From a checkpoint of a small transformer trained on Wikipedia.
Size: 16 layers, width 192.
Architecture: rotary positions, biases, tied embeddings.
Training: a variant of Adam for these matrices, 357M tokens, 10892 steps.
MLP neurons of a small language model. Each row is named by its layer, matrix (gate and up: input weights; down: output weights) and neuron, and shows model dimensions 16-143. Each number is 128 + 32 x the weight over its row's rms, rounded and kept within 0 to 255. A neuron's up and down rows have the sign that makes its largest values positive.
After each neuron's rows, "fires after" lists the tokens most often just before its 100 highest values on Wikipedia text that the model never trained on. A number after a token or word is its count.

L9.gate444 [104  63 115 106 106 117 116  87 148  83  89 134 121 142 166  91 112  93 102 149 199  85 149 162 141  87 121 147 128 102  93 154 101  80 163 108  98 195 189 113 136 109 163 134 151 119 188  55 121  72 108 119 132 164 170 128 139 128 145 151 112  71 164 104  99  88 143 141  96 130 111 139 139 121 177 115 135 111 136 139 142 160 124 177  90 133 176  94 157 130 108 107 136 157 123 171 108 121 160 160 102 102 154 155 101  98 106 165  94 184 100 126 121 103  96 113 169 113 125 114 158 120 104 109 150 162 184  91]
L9.up444 [108  80 149 122 136 106 107 143 119 130 120 132  71 104 180  78  68 145 111 145 237 106 147 145 145  93 120 181 121 157 142 127 112  82 130 102  69 119 159 185 161 120 132 121 127  93 147  81  92 110 152 157 127 167 144 156 132 141 166 113 190  92 141 108 151 151  96 128  91 156 103 133 149 161 133 137  98 107  82 188 155 151 108 147 133 114 128 135 139 107 142 118  74  85 115 162 148 176 107 164 120 132 135 104 184 180  99 188  90 186  92 107 126 126  93 122 150 146 115  77 182 126 103  81  80 156 157 130]
L9.down444 [136 184  86 112 135 145 103 116 100 165 160 112 173 145  75 105 178 105 109 147 110 183  84 141 108 113  74  57 121 117 121 146 130 197 160  85  87 123 101 157 100 134  98 113 117 145 114 196 111 150 178 125  93 116  77 141 126 101 179 121  83 121 152 172 159 170 159 145 189 117 129 120 112  92 123 123 119 196 112 117 134 111 139  71 124  88 133 130 117 102 161 171 139 123 150 141  85 137 133 103 125 150  94  77 128 116 164 122  86 107 135 132 127 158 109 147 112  99  92 177  80 100 107 151 125 117  83 134]
fires after: " |" 74

L9.gate40 [106 162 124 140 110 183 102 181 154 185  80 143  46  96  99  97 108  90  96 195 171 111 143 182 135 136 171 139 123 157 108 109 111 114 146  96 112 105 131 129 141 117 159 187 131 113 148 120  86 159 145 174  50 151 122 159 123 122  86 139 159 113 152 150 160 152 125 131 184 134 120  47 157 141 129 150 139  67  96  95 124 137  85  89 125 124 178 108 135 122  95 128 116  80  81 130 162 125 108 144  73 210 120 131  97 106 143 145 115 153  46 157 102 161 141 121 129 142 110  93 185  95 117 152  68 155 153 109]
L9.up40 [137 112  85 143 104 138 107 153 102 174  92 116  71 123 142  92 135 100 118 183 141 126 173 169  87 112 153 137 107 143 147 128 129 109 129  99 104 104 136 159 177 170 151 141  90 170 114  37 154 109  73 142 119 152 138 154  93 124 125 122 163 145 165 153 152 178 124 106 152 111 143  32 122 133 120 154 158  89 132 159 211 155 105 138 138 160 121 128  79 130 122 102 125 127  96 120 143 135 146 146  64 166 153 128 165 124  95 145  69 182 103 136 153 131 104 101 148 144 107  96 183 106 138 109 114 132 143 118]
L9.down40 [141 151 143 140 101 123  89 129 119 116 173 133 227 136  96 153 184 149 127 129  77 210  63 132  77 178  12 149 158 128 107 154 117 164 126 149 135 123 108 141 115 160  93 104 130 110 165 221 123 140 168 108 100 118  99 108 124 144 122 120 137 139 127 171 170 152 145 122 159 139 144 163  85 105 120 124  46 205 124 131 104 130 129  67  82 104  94 158 159 168 140 170 123 105 108 158 111 115 108  74 127 122 109 113 163 127 158 113 200  84 161 146 131 162 131 103  84 119  90 183 147 123  89 131 160 112  87 179]
fires after: " |" 35, "%" 11, "|" 10, "3" 8

L7.gate119 [158  80 103 149  85  78 143  65 123 120 118 103  81 170 109  63 113 184 141 130 184 118 162 101 101 123  89 116  85 151 137 149 154  71 126  50 103 194 146 172 115 113 128 138 105 164  90 112  97  95 109 126 165  98 119 137 141 131  75 125 145 100 100 115  95 123  81 132 100 163 162 178 142 152 124  64 138 101 171 147  60 160 122 115 141 157 140 133 129 131 139 118 128 102 190 130 164 121 122 127 166 104 136 167  72 140  99 118 130 140 135 107 148 114  89 129 127 164 123 154 104 104  81 103 153 110  93 126]
L7.up119 [126  95 173  93 124 106 129 112 150 134 119 144 111  60 132 118 142 128  91 130 140 161 149 146 117 102  98 199 110 142 141 196  97  90 151 138  95  82 149 142  87 105 100 166 134 104 109 120  90 109 112 147 142 135 170 131 141 112 174  83 103 137 122 160  90 117 157 177  95 126 137  71  98 161 115 104 102 117 110 101 112 132  90 121 134 122 132 119 124  94 159 102 168 166 130 128 192 148 145 114 103 134 152  94 222 140 100  94 120 119 127 180 135  96  93 151 140  80 136  79 145 148 124 205 146 104 173  82]
L7.down119 [108 108 122 133 149 116  75 106 143  84  62 127 154  61 110 149 169 129 113  75 134 156  92 178 145 104 103 138 126 103 181  56 122 162 132  98 114 132 107 101 141 121  73 157 172 110 102 106 126 153 138 136  52 144  99 120 153 127 164 179 147 143 123 136 123 163 126 155 114 127 141 119  84 145  84 143 193 135 117 139 113 105 128 123 158 157 121 143 120 116 140 157 144 152  88 142 160 131 157 100  64 181  69 127 135 121 128 134  88  71 157  93 140 160 108 144 226 103  84  93  69 149 128 181  94 144 121 136]
fires after: " |" 92

L7.gate121 [ 98 143 168 124  66 109 134 144 103 132  99 139 104 179 183  84 112 111 158 103 163 193 140 128 176 110  65 142  82  95 128 163 121 124 144  77 107 191 141 124 116 109 150 119 178 116 147 178 158 107  83 142 149 138 169 101 100 116 111  95 117 110  92 141  41  89 109 146  69 123 116 122 113 203  82 114 145 121  99 117  97  94  86 165  78 160 127 147 139  94 173 122 120 156 184 107  80 108 149  91 118 116 151 118 128 142  95  90 134 107 129 129 105 144 174 151 176 151 136  87 117 135 131 130 131  65 117  81]
L7.up121 [120 150 105 138 150 112 101 139 124 105 133  86 147 153 101 116 149 181 131 105 133 123 173 200  63 156 104 165  98 146 127 143 146 125 142  83 104 147 141 171 114 106  78 103 119 161  97 198  73 152  94 112 115 123 171 171 140 150 133  85 104 163 178  73 111 201 118 135 110 145 153 166  57  82  92 142 179  88 129 161 153 138  80 121 194 103 120 133 102 104 117 188  74 130 151 148 106  45 148 156 100 142 124 167 137 172 138  93  64 101 122 181 126 137  64 155 133 113 162  72 133 118 141  95 154 128 131 124]
L7.down121 [129 128 161 158 134 144 146 175 129  95 107 111  86  75 107 140 119 148  72 132 125  97  85 115  99 195 140 100 120 119 178 113 134 172 133 168 134 154 107 140 144 137 157  75 157  96 130 106  57 137 124 144 145 122  86 115 129  94 121 157 102 132 190 158 132 170 136  79 149  61 162 145 123 156 156 117 143 185 139 110  88 146 166 149 160 176 107 110 135  71 129 152 104 160 109 111  59 153 170 141 137 116 118 160 131 106 197 141 178 169 108 163 103 134 154  51 128  95 101  84 115 147 139 145  78 160 122  96]
fires after: " Roc" 34, "R" 14, " |" 5, " Cal" 4

L12.gate80 [170 173 122 189 124 206 169 147 147 147 148  72 143 111 157 109  76 204 131 154 156 135 137 135 101 149 125 112 116  95 172 145 127 140 134 128 171 145 143 114 130  72 107 138 136  73  82 140 126  58 131 149 149 125  94 121  91 149 116  70  82  71 132 173 148 149 116 129 110 144 138 160 149  87  66 158 152 110 169 122  67 165 146  95 145 117 149 116 184 160 130  93 128  68 152 147 171  99 122 142 167  76 119 184 102 120 124 139  99 127 159  87 193 151 119 146 151 149 160  98  91 126  84 146 164 101  87 109]
L12.up80 [105 151 134 195 162 159 149 108 142 152 156 160  90 112 114 110 148 114 130  84  95 148  97 141 109 104 176 152 186 137 112 138 122 163 136 114 196 105 131 143  89  78 133 163 102 158 109 158 121  93 156 112 105 123 141 179  95 117  85 139 138 119 171 158  95  78 158 146 102  74 115 154  69 163 151 109 111  76 157 130 136 118 142 148  47 148 151 137 138 108 217 149 107 163  70 126 152 128 119 128  93 151 146 164 114 120 150 101 118 177 166 186 128 152 119 121 138 167 161 125 104  97 104 146 137 164 111 162]
L12.down80 [156 163 115 122  87 156  82  86  94 137 115 159  88  95 174 175 122 194 129 145  84 138  61 136 140 130 131 150 147 142 154  62 118 108 140 126 118 164 172 150 128  93 133 142 152 181 152 164 107 133 175 155 153  97 184 107 104  64 130 136 119 171 166 133 111 162 162 141 167 124 123 136 159 118 191  77 102  97  93 128 119 116 173 125 108 156  82 138  85 137 138 130 108 109 105 115 116 167 136 101 105 134 134  93 108  95 143 129 138 162 147 166 146 140 120  94 199 113 155 143 109 141 134  79 112 137  88 161]
fires after: " |" 53, "|" 7

L10.gate411 [173 133 123 177  85 154  71 105 110 142 155  90 111 120 126 194 135 141  44 104 155 125 129 153 120 181 120 101 148 114  44 113 105 161 198  86  42  94 100 155  59 161 116  96 152 137  63 157 140  68 165 158 109 131 142 146 142 125 130 162  94 159 158 104 115 148 145 132 147 182 113 218 139 148 117  80 186 142 121 136 144 133 129  94 138 149 164 121  92 118 149 118 147 129 118 117 103 139 140 110 163 108  97 130 123  81 138 127 130 148 165 167 195 103 161 107 110 173 133 156 159  87  84  91 110  70 151 119]
L10.up411 [124 100 119 117 120  59 127 108 194 133  88 131 146 150 170 171 117 111 149  64 126 108 145 120 132 167 163 179 136 118 100  93 134 132 122 137 112  63 114 136 120 123 138 107 167 112 152  63 131  53 198 127 119  98 185 120 106 190 165 133 136 170 133 160  96  95 153  84  92 111 183 141 109 165  72 107 109 110 156 158 123 123  81  79 114 150  69 130  49  97 131 149 158 205 128  98 141 166 154 170 128  77 171 165 129 153  48 127 170 126  97 133 167 110  85 137 155 170 141 128 103  81 107 151 175 146 140  77]
L10.down411 [166 131 184 151 149 129 118 114 150 128 116  92 139  98 109 133 176 142 167  91  93 154 155  99 172  87 125 109  97 138 151 146 158 108 108 202  85 144 161  90  96 167 157 111 149 115 152 109 124 217 111 148  82 111 131  69 152 131  90 111 133 101 142 182 103 119 141 128 131 144 159 166 108 185 156 148 112  72 113 121  94 129  75 149 153 124 105 168 173  91 158 113 170 138 143 162  84 113 127 137  66 131 143 134  85 145 148 145  81 120 125 129 124 142 157 145 182  90 102 142 154 137 217 125 133 141 150 134]
fires after: "|" 51, "-" 6, " |" 5

L9.gate180 [ 99 148  76 145 128 173 134 153 139 140 141 150 108 139 136 115 150  73 100 148 129 208 118 139 122  87 176 116 140 135 109  99 128 155 122 114 100  52  98 144 101 152 115 141 135 139 186  87 149 114 130 134  89 200 140 129 122  93 139  92 130 125 172 170 155 153 136 192 163 151 126  82  75 171 128 135 124  72 179 140 159 118 104 124 113 107 210 107 144 137 114 143 106 120 123 147 109 128 139 115 129 161 148 177  73  57 127 150 128 146  60 194 149 100 167 112  84 137 126 107 160 102  80  70 105 114 126 129]
L9.up180 [168 106 167 166 131 125 103 177 209 187 105 137  96 133 115 128  86 116  93  91 134 116 146 140 136 212 129 104 131 140 103 181  88 176 223 108 114 105 169 159 121 130 128 179 114 117 154  67  73 128 136 151 136  99 103 112 130 162 166 134 146 125 139 156 115 115 103 105 183 119 101  76 139 108 139 121 167 108  95 124 123 167 109  88 123 134 101 171 167  82 165  78 120 137 133 159 145 107 158 107 104 210 169 112 142  95 140 132  79 129 161 118 115 157 114 157  97 163 152  81 175  95 108 184 109 146 113 114]
L9.down180 [ 95 180 129 123 198 151 104  87 151 154  66 142 137 129 114 174 168 119 126 129  90 220 141 125  25 104  62 109 150 137 114 115 147 141 118 175 170  70 128 110  96 138 131  99 167 144 141 174 124  92 143 124  95 126 111 112 100 170 109 119 115 122 110 163 154 191 116 137 175 157 114 102  70  83 131 188 113 143 156 162 121 132 150 136 145 131  76 148 147 161 123 131 134 148 108 160 134 109 128  89 139 167 139  96  84 144 191 109  24 142 152 168 147 153 148 127  53 136  99 179 166 125 140 149 101 115 112 114]
fires after: " |" 68, "|" 18

L7.gate411 [136 107 150 143 116  88  82 104 145 144 137 118 102  97 159  80 115 116 138 126 197 122 129 160 174 129 110 155 133 116 126 143  91  86  84 106  84 171 163 183 140 133 125 102 128  76 163 122  68  56 100 119 107 164 161  90 166 158 159 127 122  68 164 123  69 131 137 149  57 116 116 125 130 100 125 156 133 103 141 181 137 148 128 155 140 125 141  92  94 150  98 113 102  73  78 177 135 166 119 134 122 130 146  93 150 163 157 146 104 178  83  88 147 154  72  99 145 153 138  72 187 118 101  78 106  90 163 167]
L7.up411 [120 134 168 102 120 136  99 116 132 108  68 140 156  90 141 133  44 145  57 174 116  87 168 154 128 138 127 153 106 120 110 123 116  93 119  88  59 177 114 154 197 115 134 107 113 157 139 113 134 111 130 163 136 157 138 125 190 156 143  98 130 105 163  87 173  99 126 130 120 132 126 141 100  84  73 145 123 116 156 157 169 125 133 171  89 120 200 125 123 129  82 116 113 156 106 169 119 109 125 144  55 157 138 174 142 146  92 155 137 124 129 137 162 157  95  37 193 208  99 110 136  98 116  88 144 151 202  75]
L7.down411 [142 131  98 111 138 144 133 154  99 133 120  97 127 129 103 153 194 143 151  98  82 165 104 114  86  99 130 127 154  99 125 117 111 160 164 145 155  83  87  78   8 131 110 149 147 201 150 124 145 159 120 163 160 116 126 145  71 111 103 117 104 206  88 126  93 148 138 121 172 163 110 131 142 132 124  88  34 123 115 128 121 118 136 124 112 123  92 158 163 148 151 171 182 137 159  63 119 133 138 107 154  95 135 148 130 101 163 102 201  84 159 183 141 114 162 154 199  82 131 156 101 134 166 119 121 152  94 131]
fires after: " |" 35, "|" 13, "\n\n" 12, "-" 10, "=" 4